From a checkpoint of a small transformer trained on Wikipedia.
Size: 15 layers, width 640, 5 heads of 128, MLP 2560 tanh GELU, vocabulary 8192, 79.7M parameters.
Architecture: RMSNorm before each block, learned positions, biases.
Training: a variant of Adam for these matrices, 632M tokens, 9641 steps.
MLP neurons of a small language model. Each row is named by its layer, matrix (up: input weights) and neuron, and shows model dimensions 48-143. Each number is 500 + 25 x the weight over its row's rms, rounded and kept within 0 to 999. Numbers have three digits each.
A block is one neuron, or neurons of one layer that tend to fire together. After each block is what it responds to, as a language model described it from the Wikipedia text at the highest values.

L10.up240:544504514467542469490495510502528482518498511519494476472484475508504466504496510475501479537490539502485490477468548498484520455556518500480491509470508538512497507482499522481482476521505508513519546489471519528484507509473513540497494495528486481474529540466506529537492534492508535480
L10.up451:513479471498507486561452571544486502533499518504520490519513503504477493558474478525506464478514503505528533485521478530521510544495494454463491539476537502480511518467491506453504514484479502504436524514479533469503499483506442506520470512472475469461460457475505512483511461487515519516
L10.up1056:443507480500499541492475542480504479463516502550466496438449461515485507497480449512492547485508500513479508530515494502459533488503510524504522497489539526519466457491438554449500536489473485493474451516514493474480549518535522484496503514471511502506543504463527540477479532506530546549
L10.up1057:453517506471482494505480513522480470521507521552504509459493503479513476508505479468531502493460462454506517533472487500472518475526509466525530507507493507460503476505507538503488531500474530531445510509474495522514526482521502519472502499482458516473510499490509547475494498485520491510
L10.up1795:492523518484525492521479556500480492498508499504488490480508562523494464492489513531454516534495519528532485496509489506476516530503504486510512524452539577525451505512468470479493482488481546508502514555475475469495516509519494495521512492508514518446578483516517522524511509486501503563
L10.up1884:515496484532530463477471530484485522518485521538492468450474487464474524541475454528506518552521511517563516505492543553474554516503519519502477509469511497473456532510511469497504533533516541576481541496490482468488520528520490492514528536510496501503499487477502527511506507486509517508
L10.up2077:507527510500513510512503521479481472503487481470504502481500508512553456514431473511449471462489549504483480490513476497491499515464467490476489507525488570492504539438512505480534488496486490490487506529483500461546466483480553497478532514479495503485509504483475501492458505513511517540
L10.up2221:478502517522501482501493527500509480481537500513534476506543538497523476462499483542500503506486486513491503492493500516505455539505483483498497514500540514515507477570521496522517495501508472494491510459484498505492436469495512508499530505516495525497515475454499502495457539497498450526
Responds to: Before a person's name

L12.up586:433508460493502470489444492497507511496542524556468502439520538498490474508505519492442499480507519481498494512488468484471515450520519491508469539519540490458496495538524535464497465522433486502522494484520467500510485489528494535502465490524522517497475508499488545501476535516504508521
L12.up1134:471490474482485516485461518490470492498548534513440477520492473503527515500473491521475471465494521533509485502454481507473496539477514516511474524459516485504480519525527507507505540521504509502490516475479507520476461506484540496505470509512528529516518504462481485475478488470526503445
Responds to: Name start in lists

L12.up861:484483570522491510550503536507466513475486542521499472491471496534503487474457503491517491520440498520487504477498487517488567486520485502526476513509485535526473510515489509542519533529504524493521518526478499510494502472540506503462514531467475489519508462490531492496525511486501522469
L12.up1864:538509525542513545539488518482458497489515531487497473512509546507537526493468506477512547533496460515553515524523511538484460497505490492531541511477516485490519463550455499482502493539487509489509525499430499521499511465472482526485520520485500471486490533498512545496492522483465478476
Responds to: Token before a year

L10.up105:506503488522512509528490476554499444532525532494507498517459479512508453495463484533465516485513494533501532484507511491512495519488528528506531475516497504499484497511504518526473531521489534511455521480512513511477487503550526491466512515472501492525481505489465501509458486493514546496
L10.up349:524463530474560510502499541506538483553508522518541475446496517525507446465501510485466508534522560560504475518542506493490520524549550509479477501485493508505521518492499543514566504489490448502537475494522512514517503518482497495527529478476507492462522534486496492486488505513563529465
L10.up537:500459489479478471492501497449525487511539497530486482463480508526511512507483455515469481476527507521520527531517505499434486541534507477501534537513519547472513545521496461527549521502478481494457518524475488466472460476504511513470520500470478494501527520494529602507476514493491511497
L10.up645:491435461481505530528497535525503478528499446530534499506458505520501494484460531484492455542487506494509495515487542515442500503494481500523494505535466521550511480502515514508505486466491503496482475513498510514471453516514495490481531513508516502539462524438470479521498544497486497467
L10.up718:485517467465539511531505491524476519508489558524518451497525502480505482474478476472485514466466481463500528527482489522475490512503503465534479519498509543497486511515505518473472543527464457484494490496511521494449510501459500503507475527481518523493474480510562535501466486516490496503
L10.up1520:491504480491476482509517521455492517561496466523477479454460500540500461500502484486490503514477535480483483540562457489522535535508470482503460516507459548473505534492514542494521513470468442515493496485479526533476444507503504519551557470494491509434511492482477481511474486528532490490
L10.up1593:497517466505526476549524529468490517493502506524477463521522541482530443549511507532503500492486509489505465545511487522497493527480480483524508510442567549478483531469532498512484509484537490541444515458461549495473497517511497542475523472520494531507509514448498491548482500463509508489
L10.up2299:526447511509499509478499496476504505527518464501498478489552504534503485497458518528535492522502541539502507498499492512565500502517528498489471509523519510508519494485492520521486510516486470444460475506463490497498500494498487530488522497522541444493457464492484469524495467511556470519
Responds to: Mid-number digits and separators

L12.up110:521489496500520549454487535495520516475475476519525530509519525462517493494500553542533522529513469487458517492499506492503498521504551495553439507484470484519444516469550511452517518505489563517495432533489508519451480517530474499512472530512482522494533514498524500504480517508512481509
L12.up2149:499509486526479549498466454491487512487488483481525544472459495484500531512493546535543497460504482550539503504470491479504492545461499497547495485536511509461490499480474509498477464448437469544470516496483473500442511503518457530503498490499516502471485560487536529513473494477479503527
Responds to: Numeral onset tokens

L9.up438:488467488553477490512471470538538528525491488494486478520527484460529483516484544494480510480536507484502531471474492472506537474527476478533509478469516487528520500507497496529516477491545524485463500454454544463517542507471523520486467503532514461512503464545469537487506464492507534480
L9.up444:493520461503478511519493496501493480485510531486508492484518479533506494508486471505532535431470529481543516488513522495539495499551486510477508540543496521486475509518469533509494497523541502547490499538518516427519505478484458488525481513472506509475468464469458538523460496468480493469
L9.up631:486488504455498461549519468481509480498501532513496507469494518538497504520486540477538518478508524480488467516511479504486520491476504519515565461490516493543508512464492487494503501520490524472508475495475519482484480503485443517521487519468495564492458491522475537541499492546518527516
L9.up2200:516513489530502452470491472497499490512466506516510511489516500509527535504485508483491523464515534515505499485532518520538534496528505526518485499493519490529509510488512472530538496487475482566540555494469474464474513463483488485497462549481469516516530510517493483490453450477535494544
Responds to: Heading closing markers

L9.up609:493522494501492494551477503530468508466477472518542486480504519499491492514504508454479484473512522497481533494512486530472514528524495536491513491545530514477504472494512490483571454516538541485500500455486474487513506539474502482467471512488493476497508530487498528525492516486520554513
L9.up1248:469506498473474533455463498499480518498477428555516483515479469496515497540495523469493486520501461522466504474524477500493499519495481507492499523520536524508492479521476491511498489550488525541492461460499505490504497506503492481503467545525470464479511559517522501465460494509534460491
L9.up1413:486519488480499477526527484502525472524497478487506502490501495514459462476527521503486547478540493518466476522529468497495490508498498450525534510517531527510567490530533504470530475484541495535471456485473538513509484541559512540488491553495474518515503466474507510552525460505526489536
L9.up1764:489514502465489524514506478539523475491478453519489476514466509520480481495511525519522474485522493515479513487500481540503544504497496454540524559509508470503527497529497521473515506537534491524482505458510548526441495497540487508467483530521497443544478487494485488523551520468538538463
Responds to: Collective actors in conflict

L12.up0:469499496487485496494434453461532508542518513494490501483509472515509485499503491522522511455474478514499544461467505482470482461479510509494483485478512555538494532508473540511504535497506442534549533515487529489461481531485517482535488492477480512512463490493519552479465512527516539502
L12.up1434:527504492548473464485488553518525513533581482532518513448507505521463534489466513520525458496463503515495505474496512493475467499512495438509483515502524496535513510492473505499457505530542523483511523506484519496469507481487513497510513512485472494544490495482483496455547534483512512502
Responds to: Role-noun slot predictor

L10.up225:526485487509497462529479481516475489521494505515536513448509504524530499437515460496485512486459488492487508494510486502514509518521490491543471525465503486497507496533501513533560489555528517514480488549517525512501480514483496464523487499487493542482486483483458504473501518467554492540
L10.up706:469519491507540515489505470501520543548493470511529493526529501518474504492508477490507493495527521508511516503492455502510513544512478475536520495523508536460500457462463452494437525528520455500489488471506513512485472538460476491554510470505472511476481503487483525483483522492501499520
L10.up888:478515490524491519520466532489488485527494510511532498489529528536495476502497496514494489521493477504532487487539516509507516458540477496509480494474522463474505523454490454508485494524535521497496442477480467518499524518480504484482500534479504523547480516428501513492484490531526487527
L10.up1293:495482476463486536451520522490502490533519487504479492490528502496487514473491530501508512504509543495501497492496508495457502498493502437544502528457499500482475492507487505480484460503506462518529528507495468475517466473523490523513471468492483454479478471474489509484516541493498523514
L10.up1369:428485504523486484481493456507502511538524473517538474490502514505482494518480507520489421500501516496509554444490482514498501504510501458516499513450502520497513535517472531530489490548482511514528510566473544469497486528482485516509500450506515444514543494504506506505498490556509500539
L10.up1533:510519488518504480484498464547490542460503521510525477492533455482486490495511509487465477503461451498479534462479504462536492453530520459507514545502530490518506483492486480499505483550531493521485534506482527505475552530486513504509495489514494474509461486517468531456484509491518532534
L10.up1765:472521491566475464515473509522481498479518499493500487497489473539542508519476515473516476470480512538518512491470493482518500531498531471506504513481493550469519532529464512529503479510488487454466522533442510464464515544501505477475502497460462507517536485489515530488508569466518569486
L10.up1860:480478523484526469490481489482484474511575485481475521498476500550485514501506510481462551461503490515535517515467492456509480508529488505495481507459499519484543517525505528520533490513536508509492489501486474483500545489505529536482500483477534527507494504510481526503470503506521534509
Responds to: Credit-list separators

L10.up374:505487514499490515485500491467466515512514478483509524477502511505503442578478473557536502493473503503542488478509522528513490504503501495513505493519482476540495465492508484511499448515523497455475487456498489528536486522547484502440529544483478441474462488491489491498497487484528509543
L10.up497:551458485455480462475522535495503515527512520502504484524514468500496517556492471533519443463545494488514490499467438493542516534495503462521503544468500516497505473506459509461516494515480498494481502522519530485496462512511494495521475521560488480528446471447513507501500502503508545578
L10.up893:536518519542456498508489507480501486491511565457510468502529539505486504495495492533508520526510484510521512523501542524528474499486460513514494486457540503505501515460472546544501467443486477513482508464517505490528419514524472471464501522534487513516540514509489485559514534474524493504
L10.up1548:491483526465516510472518527550506506528547440497503470509501498494490430494470499496494490519448474511507480459508490487479490505473516483538450484523480518512543497468491475527502496482492517487543468509483480467530469519518477462485532517457549427477473529532470505489500531466504506544
L10.up1802:507462533538499480523514495469503525512482481532532488464513460480538461494507487476514473502479511500492521473491470493487519490496517489523475563519503519457533478459480497507513479514495507524521528477521491460483528528511525513495485528462470492533506507512533512505546507497539484472
L10.up1861:475554498512472456540537546492471528473503506506481493477534526538478487494449515504477458481476520504489474513507536505496550512501505511497563544508545502481529493511532503500520539514518499535468468490510494487517526514501519465509515527473544499524507484540463512477505476544504478502
L10.up2433:519493512508498498499477578497520512526529483512531497491479505526504457507512472498485479493501477475544485523491463528445514527498494499492552522490498491543503496499480509547484473525515493465481490498508488461453506528497434499468466486530495494512497502502476509471538508459517552526
L10.up2455:482490487543518511476500550532477498502514475523530503521536494499522460550473424511461452496539485504494505472521514532506540459478515457499562501488523477502562443453497439509506495502474495483523476515525472488510480480546494473519474508512486549481483456514475522531515453486529497552
Responds to: Past participles and year slots

L12.up988:536446529543507561526488493498525515494502471536534497463472506489466512488445508501504492485493555494500479514509544508493546526533479464497499527511540503497491493522486483517492504522526547454465492449512512490504465485544470544520490500532494486530476536485521502536465507469497508535
L12.up2077:473493505508497486516544526472481486493509514492523483495563499487472507541520529463481486482463515505487469474452480488456468470492499479487528516484514502512509514538473455512506533522460499457485495487502481474465473472471494531563490435490491496494509494510516493501501520507484508514
Responds to: Year second digit

L12.up98:495508503449533534469490510465484483492519506484507485461493546480513496514498581495512467524512474517521496511457480513533481495471500496512521471455536511467508468496507528569489532512483480475531518483479576548488495482525494517499469472529523477525517514524511485506497505502513498526
L12.up1927:514504518526490493513486493544540521529466445507503515500498543488505502524523504507521548496522467523461519497469532507522530521484508484517485510487455473475503498494535481525497482496469460482483488515473510532502463450492464497498481472493469518523519481500515468523441484512465480493
Responds to: Mid-number digits, title quotes

L9.up16:492525460489487495516518509511538486513498465516493519471519497477489504511507502509508487506501499535498455527524507504490557512503461514537498508485570549497510465481444499482482484493519491492439487465465535507496519513465453468498504528466465506519468494485509545502496519509510565501
L9.up210:519538486526463513474501515455517550507559524516475520499437458499487486553466486539507482521471523524488497526481499483522532514544477509477530515503503467527523503508447535469506430498485476505530527457510455461521470517506492497500514506467505462430492469485522527489500517460497499504
L9.up1167:508538531550509494506478550523517484482535480527474508462514459556520476540519512526488528498473522510469495519541478523481522492522487503483522503479538485561487491513468492431496484501510495553485491520479500483546556498492495500488519536507496545476533534471516546518462523512476509507
L9.up1758:482505539490546515494503520510513462496514503499519513513522478483479500499504462540458480488495513504489521541476503514528517520490488499492503489495537504515511508467533505470518470506497520472479534487493460502495485496501495470520533515493486503455492483494519586482507555507490458495
Responds to: Slot before personal names

L12.up1231:466503511527496504514501469497520492499503482535522515525498463467488508481512488463506506503496475537469501522485510493459497480526463466501488516506484498469533477544504474499545474475484499428517516488495465519479521496509490524495498515498488497439519474524492496497507487517509486500
L12.up1655:467471462512518524536508500486504503551492542509471538487466511510489515480497534488516491502480499528508475477472545498444478441501484515518483474486488512499506483512488461527520531504504496486531520524511520495484500516519551527477510541502514483487480518510468534473508500480544442504
Responds to: Pre-verb function words

L10.up429:496496518507483489480501481473511500481510515484499473506486515477490479465508509517477488511506511475470488522489486534479447494505522542473495526529511525480475484506544479507535504459463518496506532451452486513483511498513510521519491498497486505489489462488498509519432511477495466496
L10.up917:512459502521492500525470480528497484546504530496502491430525504471509546508432504498465461511445517519500489506485492537454525490503452482510507514497540524498550491474445504494520512534494506496521541523499560489499506517513502515484473536489510517516471492481480506521469491501524461527
L10.up1061:516449538534520465518503517437490498499453513514508494483478524532491478460471449494509492462491489511438493516472513495518497518495483472479457529498528561540514512426504525473569529503454507471492520498491497486482523520458512497512522505512578485472502505501499490459463524482516466534
L10.up1785:479451510509508517511482500496475484477519505543499513486519530489478471495490493487500503499473501520519483536504509504487496528539518492533483463518515533518514495455471467531506492527491501500444530556476561523545524497517474469508458538493474545520489482493506548506478520517550481532
L10.up1979:514537481499497501477522531487494487515466488539478481496457523479514525501499507517481495517473536563449556522528526499480521507510499517502504535525499486506524525449504491506469506494527491490463532461517500483488469515511508500506515495528513485451481505491541486476502518486527461532
L10.up2017:493460511519528514566547498499510454553498515471517500517532504518463446470535472499501513539492543492482526484472518515530523491480489527554487513503466511440504468498518438513517526508535523493503503501505533507524494508531487510489503548510509488498502490513507525495469506534507489535
L10.up2278:535480534488494517528505496504494480519511526491525511503498525486472550479559533482512502493461510472470505498519498514534515508499527474514482494501515498464505492489513461494484483467510511472470541519516540480465506523535492488522458494545493490498488524533503492479476518506507471525
L10.up2384:500505492481532479486537530487531458539499482511509501508495518561473488467529455491496523476475498469500520502502514508476508478535444537513505519476474541474485457498493493531535510502505502499493508508453483515478506555495476513502486498448512495460553489512493530468499508509486509558
Responds to: Subject-to-verb slot

L9.up145:535482473503497484478536496520505445473454542498537476518556483519472508557477501566484490486523519514510525501531504484571466487454491459496481501560521498500535452530449483534487467505538524531510549476480505496521436498475494505507475529519565492500528480504494522471474505521483512541
L9.up969:462462470470518494505477472479494494502527497498531465514502525519509520539498484475493486496462523501515487518512498472543519494489485479522518466475472520492514456497479539524527500492517529509462522486511540495483465512488499551522534477562530502524486513483527495513480506513490491538
L9.up2375:486484537495475536465500488462503496502521535508482485512525512545536498478507453481519478469494560510501505538514490513532517511496521514501493459477533519515469477485466455408517521494492532476491515468507499449496538508471492488552518506459454522467488526538515516522478511542502491524
L9.up2505:538508540507539505497481485468499539509519529537487463510530481514518511565488524505536474510494533523519539516518482455494504514478492505511486489523513521495502533514472481535481501550486504491502551492491521500550471527521471551525506503462478493491495525520495492556517522505452548493
Responds to: Mid-number digits and separators

L9.up47:466505518526488517524514485496518483496542492514502484465455505493475477514496454471518510502493495458510525503506484560470526490520491452472490556521532516488510529495493479487489469532518484419507481496517494449549477553516499513515473464480445531486468515493510497506513505510479502510
L9.up52:478475525515494474495541558455498512462525490480532527476473476482501474501477459517574508490461483490523487486478451497476513492513497498500487534489557471521480510520445470488502489536498484522465532483459508480468484513504533552477455545500516509513485514499487507512515515523509527516
L9.up728:521514497554509491505453511523500501484507487487509498501506520475482437529479485513551488497533475525510520449489495522488540506545489513487462515475568524520523545531454555517506490503492465489466488502503467457527544473475498472509473504510435544549472463500484510528500531511478532494
L9.up1057:494507519519509493483469494516521458490508476519523490527504528501530539504481445477524477424495509486491582491473528488461522505546498525514517501528510522523458465509488488494532487530524506476519498464487512457491480504482523505542518442492514445509465482518451498469505495465515529513
Responds to: Before a year

L10.up184:471502485482502492515483496458548457541542516501494479521537527504459504515451488495490495502495551512506480526498474491531500506492480535495503480474511506501473494494527523510487543477511494491478499497492522499516475512496475508508515497481476535470474478453475510524490556540486546505
L10.up268:500479516516550504531475535470537507499497479513504483467480522472473519496487512509492461452541531524509465480477526521479514507506486470532457491521529523516516457477477508548500512470505488454474475535478532507500490527508506491518516493517494507521514480544483502547486565529530515529
L10.up854:492545450476514454511529506479514496540475510534500471511482507474507532506496525533542504478484561462512511549563455490544498488503518462501470466469529498516491459487471524510497494523537523493502515458475546519452487526473507562470504499507524491532507506518492494551455544485528480482
L10.up858:464455473479531490498465510472526469537506487510485476539501529507483490511468530533534546497456542535485522516475515471472476504543540452480512511525555509529530476455466498459516512508523497489536538444494502505510489514496486542473480497471517491514524461514501512481510496498476492536
L10.up1503:497422446483498504518521457526480493484505530497525486527526511486495488522470513495519474537464534554491540551527520477507485527514492469502467515512507521505478467501526553513515510518513499497495500490471561482485496530513478509528487488515526504499492532514526483470449554464500515517
L10.up1794:539502462438512469515490475479477507527510502534502482517513541543456540560512526541454491500488536498469488561522468473504494514513498530526467502499507519498474494482460509474511521545489475496463524481436510516469499509485513534517478516520511470529486543507539465501475536463524504537
L10.up2380:505485498474505507505482481480533518535483489495478474428485497535517508479468482494508510511525513555492515491482554485546476463519501492492505521550515536501458505512493515491524517465560566528471487508469513475502500493526494529533492461486499511492474501470510501467479482505521522557
L10.up2483:493521486485486481543462519530469496469491532495514511404507533516521479493489499490478453480527502493480507531536534515527505507505479509503499512501516473513544482524472497482545534532471518500482520522515536485482502523469541532537525575513511516539526510485527490503504496493503539491
Responds to: Digits inside multi-digit numbers

L12.up112:494527475519465522518457462512518523523485460502488490525514470520476506508484499520499450494516539514507465523475489462500544501514488509543487477496523507463506492466495492504514520481481486541466513509543537468493518490499485457456506488511491500505521505525499498465462502490540516481
L12.up2326:468560484505474501513501535510539489507494490528449496505483469515530496507520500495516499501489473469522514497434512485493491489530487518488503515506544524483475516487475513568492506486511490530500479512482504498490492495554452508472488492494489505460516484488497484524528466516539472522
Responds to: Section heading closers

L10.up342:473463519517496559545453496502465470483514461497501473463526505474535469520546498456500524470489525538516529519523529539518449506476512507560512506524486509450537457494485496491506482490482490507529474460532480498503483507496511544497476476504435512501486471490447510498487475533517491474
L10.up1366:528496465513475474481486490528483494516458474510487479532461505530447537479462539468491514499477505521545499543566482487490522493523512510464483507505500469470539482483512503539504511526503503524488479535481533435490534497501512507538493523453516441484521495517513483520457498492503509500
L10.up1378:440522557512479504483510529536495476469500508483473490502479502487563489501520521516549537498476520481490546520443523500480548475507512489515477536504508498490502502483481466484531469523478550510492507480526507477478533519472554558474496519499521477495471480483509528531527509496528505479
L10.up1474:479509495519502469504468507524523462532502522532504495529501509493493515498472512499483509516484537496472519519528523501501482438510491496548534485479539544463519454443489525532520516543486544453535558535506470496509535496506548486525523503521466509504504483519468508515497469494533460504
L10.up1776:499504521504486510497484517528504485521499494537526500489417509541530529483489518473504508484464555499505492507504468478523544490498510511510515473522524524530551503510516493540494539517484512488495552504516545505506469562468502516477496526523489469486494476456477507538479487503514514468
L10.up1987:484476494502506527506482510561520489470505498548493507537531478509484486529502480480487484465500491496530511494530472514514500480485488475474490539488525509487517506462472492528468529522517495521460521486481551472480479476571543494485466532471497481523481493517449483481469502523518484541
L10.up2052:471510544495509503484530463505491576544489502470511499482508520498532498520498551547527473533544516537487496523477515519484539443522487470501501544531509478512517507472465491527534479537484476536548505541503502502502499500524527524508510493474480497491472493437503467534484502517533481487
L10.up2161:503534462458500507518491541500530521508487516503538451525431519468516490500516536548485503496470494469555483538482495506507539533506508491497463472485500499480525492496488509529475467530507483525491484484489488507454493501513556483505461508518513436466505492506497539520506527477526516522
Responds to: Section heading closers

L9.up1262:521460479538554571514502478458511474574492556553503493500521453460464466472530520523448473511482519496488521470481519511486519446494501454516509473509522528515493502529494479544462468473495505493527556508543522488511466495528520513492502451510475468535465494506494499487478527490497498520
L9.up1923:471513522521488499504479509497509508563479511500463513477489481478509505475525495497474449500477497491510476473474505517528485450527499509532483483494505522517492456510470491513520521521521537490516523510479483495512472519558530523485506539540502497516461524506447520524512504478533447547
L9.up1986:524454492492460500529494508484477498546483523514493521452464511496512481475493472548493474526437512531468471508462492498520517478489502476482464499482534511483526501458490529522539496493517458505505541520500496499497499524506519518527473552523462501467506494474496504483446509473528550519
L9.up2188:495472506511518506514528498465498460512485510510493530512469526497475502467489513485435494527460481487475462502463515529455486494482526470532484461484497530488525494510474510509479499549483540474482525530518490481490485495527521519504483495489489539484511485505489548470473505483538543548
Responds to: Subject awaiting its verb

L10.up731:448503502533477455501498517508490479460506506495491482465482528530498459507492521517547499533524494523518516541465519543524476515518477498518511517514533465506475468514467498509521535488505500461513472485500500511479491503527486544434482508491499512495472509482537526534493501490482493492
L10.up1192:499478468500509476515493491536522472489495454546479504487490480484500508509477479498530475509495513466478508458461436494497541503525496488532516518464537509488563505516480485486485500498473516455464488490417503490505531510493484524476529537462522514483486502486486461523538501448523518449
L10.up1214:502551510542475480481488478516513497490532497488478484455485511497501522558504482461488483475474475474507482497466495498519483488483489493494506512458534522432518534493515502480512528514516493495497501494473508477475521566544517513463429502500490536514468492488499508539496477488524472456
L10.up1578:461528564534473513508439524513501461517531538534476498512491548535448491514492518495479498510507516471498485493432495550491506485511496504482535520516512552556490497470484533460555507461520535507510469497451534530485517476497535507509505524494512488470501499514537479490509467507473528509
L10.up1636:504545464470522492532529503482528483499545451481482532493492449475490482531484509493511461451513455530513502518502483506478533498481489536483510526524516518511516495496463491446533531521530529522471488535468543490494478514493481502470498507497524484470551440496516483498523491513477486502
L10.up1694:493497524521553502547515516515536511531500524531462524520466482497527495506532524497478459492529492470464491529506505517489535507499461469487540523484536497503540511519519474495516496480497533478462469484485501516480491496597513481474511511472515517495507516481522484530465462501514502495
L10.up2177:504551491475516486531423529485522530493529481502503498502473497473495490506486507532504504469514533544506498542483515518488539450523506528515480520502514511520517490529527540492512455493488512474506469485487527541517496515520517485508467552487500489544497507497470490519514503472535524431
L10.up2212:520510467507525498471512472518504485519492505502508475529488516478538511505486554489536477485471469537500531551512508479498533514480498488518484494495517518508479522501493511525483548521525524484507496505466533474513526520472473541505506527479521453517522496464539517515497494503480503537
Responds to: Military unit designations

L9.up749:457527537492501499494499500500468478498509449569506508472511507491518516468490526521507475555493500536495526492543519492489504490495518443507493536476527526469512488488479491503472523521506502538462481495502531523524487469523443504443500528530449451507524470496496506502511509482495499500
L9.up1159:476532480430485501496468472563549457501548474525476505499513516483506516542516491508503485490486484465519499462522535465489511457519483549489520514433539512491523529539511493508529493481492509489505510491503497459514538494478511498475503481502513499514486518550464499522528552558480533526
L9.up1348:521535473480518495498503511499454543519471493549489532524529521489517467552509496558499481518471502457544499482499506500483491527486468476517473498444499533507494504505490456501505494521514454485518502499517487476514462481515509447468538460447499528468503508530511507516447493490498500494
L9.up1660:457493510501484526480507491567496531550484503525548469520513497517509506562509474491505487548488466480490529519476502504448539488517475480552533534488510477499482492488482491502519532462497535504535499511504515487491507507538487518489474479528498489453558465477477518495523520512473535503
Responds to: Instrument slot in credits

L9.up99:521491526506509475534494486490491459509530471488493487470527480492559504548504478501491501524493486534527485534518474505482467488491484504512517500506520494512495496506498506507532502487518501506474496462492487511484530491520470500431469470493500488520494544520444468493500490465545525514
L9.up1600:477504487530487492467491522479505502544494508517506505478495497543511481490498485492495540486547506485520488520494522489494498501503500473483511537492483536515547500498487515512553492444506537495509468510473557539494494496494477510465495492491492505525496471522478531467513494497512539482
L9.up1849:541496531471490484492437477471508496481499508538510514454455502468504528534483457497516471522510505515489511521505511506478486462490479519499517511524516490477513490476455468516497492505522508540515473504454465478482471539488500512469492466490484521493554493497497501490499471498515503488
L9.up2045:435497519506480467541486561497429495481516503472508498486483509485484515515476486503521504501534474485551464497456520515482509484517483512529481519502547504521499486514459483492503533511536532461469524474446510433457527521535516489473493496529461478521508506501479517516510489484516515500
Responds to: Second digit of 2000s years